python train.py --hidden_size=192 --num_attention_heads=2 --head_dim=96 --bias="none" --init_std_up=0.0319 --optimizer="adam_variant" --final_lr_fraction=0.0 --max_steps=12189
MLP neurons of a small language model. Each row is named by its layer, matrix (up: input weights) and neuron, and shows model dimensions 0-191. Each number is 128 + 24 x the weight over its row's rms, rounded and kept within 0 to 255. Numbers have three digits each.
After each neuron's rows, "fires in" lists the words (lower case) most often at its 100 highest values on Wikipedia text that the model never trained on.

L13.up293:141069137102121131153107116106140109119101103103132115095120149137112131067124134141109120136153116138126144113099112098124161102118091118139128134131109122112111137132127125120146145134135129120123134145119158092111158145153154112103149111145085145112111107127136135096115167105139114147173178163084101139114157101151119125137117178164168162101154122151110182070143113151175095125121161137166135105058156104122128149151112155122106160176146149122101085201108133115108097141089117119158132110121115123148116144151130164150133157158126137128136124130120152110130129146147075073
fires in: "he"

L2.up323:120100161106088095110094120118095140120144127188138144077097153111135150087149123120100144117080131112105115145112110130163152128149141157130127127150125155128118132133084107102189118099112104133171154090118157103142085135164127112119163157089102174126098134140137139152106148099128103125146094118154137117122140110100103167124130135143138130119142121140142174119126105136134143079146157118161146126155133140151167150151091105117152166123159147167143096135119136130137109096109100166142144139171144097106135072098121115082136145086120100156111117140147137095076124148101155137
fires in: "not", "oberoi", "oglu", "to", "more", "nearly"

L2.up668:119114170129147119148164138085119138094147127139153132136109151145109121116107142078102143104153124122119098152153108180154129143123096103085131127099175147128147134161105076066154103141124111115150171107150128132152073100121119118120143132141083122160102066134136150164066129089118143161115140133137115140135146103140169136123154126122161139114170101140135129101120129128118104131164095152135147122119125119129161176132119102110124169166145111140146118142132079123133088102133136090117136140125118087146162119161127140164138110124100153157124131142136149144090091075113115083
fires in: "over", "some", "about", "approximately", "various", "part"

L9.up568:144116163129107091124109156114120148098099115179118168155131122143133134101090122117110131142143119174100150110117127057103115165139141115133151108137138151124122148140114107114174172119165134120142162127116117115121109130169121119149159153132101116155101169106125179158120123128133142112134112127148138120096116100101078083101105106101153136158151139130121175096125125131110109093066152125138150147133088141135149114163149149106127147086171112113166151116072107180131123108175118159129108123156150119136096143150137119112116130107155102123101090126159092144095136152108176129
fires in: "to", "asks"

L12.up220:129111186139141136117093158111183136132108137118147122158071098126122147125099117067084116099141132135116115115103110118118153124095125078142147125128178139158128120154120114140111129126132138175147138133099119129134119132134147123148134156139143087192112083138122155116164152183111122102122131119116104152089099117095159096110118124120172154121121111137072182111159145178145105111135101177176159107121140127118133156121152152144117070111160117113160100155126104166129148097157140137115116107137147160152132110138117110149103124117097133117142126100142140139111132103116083101
fires in: "was", "won", "at", "b"

L2.up310:107169137170153103106104108154120144109116143169125162053101099151111135114120155070113128120096120107129140113124128112095133141163117115127148123142160127153142091107132065162129127135134124117120147158150135098130108141125106131119170135191147113156108137124116191173109125116135159112107141177150101112127117065092121123128125129080134152103141144134146136107156153170160116112122094118142122129141130128147126154130136118100168127098113126123188132153125093150111104151129099111108135148184130105138136113167149142088128127071130121152141122182155119140101122120112128103
fires in: "to", "on", "for", "gave", "making", "with"

L6.up551:148125125100138130129082098143113129156149163151145104084143071121137132095151138110100163115112188103141086107117137140141101175122127154124155136188087156149119139057101111118088126092129107105149164134132149082165137111133141139172144157126118154153113118138115096170086155123137079123131136132152115104117131150147114133109098104110159124087172136123154152091138122117102160115119096153134136120168088151139116171132145139107135109131145150093107124130102133142125087127137140112133113159173120110113092143131122178124139145127137114158117081111137141166138109151105138128
fires in: "who", "they", "not", "that", "which", "to"

L9.up435:138069151153158132110120150128106115143100182169173157106095119129149104105133117112122150132131157168129156117116121139148094116128113100122152131161137145129132112125084121169165124085124119157172169166133143108146144157126103172181144142115133116125112139156151114141106141121146108119139124140154087125089115125117118118111122137142143161110106115088097179147135134150110109129106074134117149115122115104143144149136153150100100141145152098110088084136067099112106109102096143139150133103134096145115121135180149119106152137163124094170125136109146175120063138111118086131
fires in: "and", "he", "not"

L6.up633:156101145139127144165167081139165158109089119127158125135127132133127134103097124126093152104154135152070114093085121098122136134141134168137188121142151133150141146131125100107123128124152124093146139161107135103127096161134116155163105129140091109157113125155162082113132127116110103142150122121165087104114113085126092147131144099136085142115124141105103179097148142152108133092162106143082172109144130156117153114114167146098150173126110095096114135122095181182140152105140124128142084147135134148136098144131151141143160071133113096127109141109126160119104130148106116112
fires in: "to", "later", "just", "now"

L13.up717:120148184098136141143159125158129133090130106156158159092112083108138128119087138106119155117173142125090106136104127125132110097128143135169130090170099115126163154149116131136130134099108120112153178127131115084128079144139089187140135132137134107145151072122134172126088127133149157134097124124155096120113180142112157101133104132145092135108110140123149156098162118138110111132162117128102136117132142138149139168115130155090116090109097100076141099149110180128101115090104147096116087139157121123149111137137126167175145096119110155147163125148148179112116115140115119134
fires in: "to", "would"

L14.up83:109111172105130119148125150154133173139130129154155112106073123087123118125149089114118120109148142132125111110157138129102107116083116131097145104120132145137102127138090137156097154128119086123124120158149157130164156147130140144184088119136110070165145167118118109117140116144168102126132111159136110107101120115122137155124092134138088114130136123126110142139145113097146110160126100128138138094125123131153092126161156180152088151159094164172110130141132121167101094110129122144136182119133083134151138105151132122159180106088120116142193135142126197080092141108109130142
fires in: "his", "and", "her", "second"

L14.up444:119053149151104130148124114109124113137129158115134128092084146105139126119135115111123086146125146148127133095137166118171138120170159128130169134151141156115149143080052076124133115108167114140119119109125134086166146124176145120171134157148116142170099125140138112147152155121138062105132176155116150135113133113150154147176133125101164119119137149120110178135140090132116149112133107136145159111137120093123111077134145128117136120146150122112148083132135106122136119106121127146155124104137135114136094105151094170099077106097136101142135081136167121143132132116106178150
fires in: "who", "he", "she", "miller"

L10.up319:117103159136156069171109095099103136120133127104101127111112129119138153141140127130076100125137153126069113103084126108104156143176128136101126125140144143169152135106111116109128141101153119095148134149176130126132108065139137177144142105166142143172109093132096108147086130106120160114127148113162114092132146066125170143125143106098146122143152172119124146093110127175135124139141132146130147123155149117114105109169143146083140122112143110107128115138136126152156139143148130143136104142202111147120127098124135104108159124108146159169115108115135137113134055141092133102
fires in: "after", "over", "since", "had", "started", "about"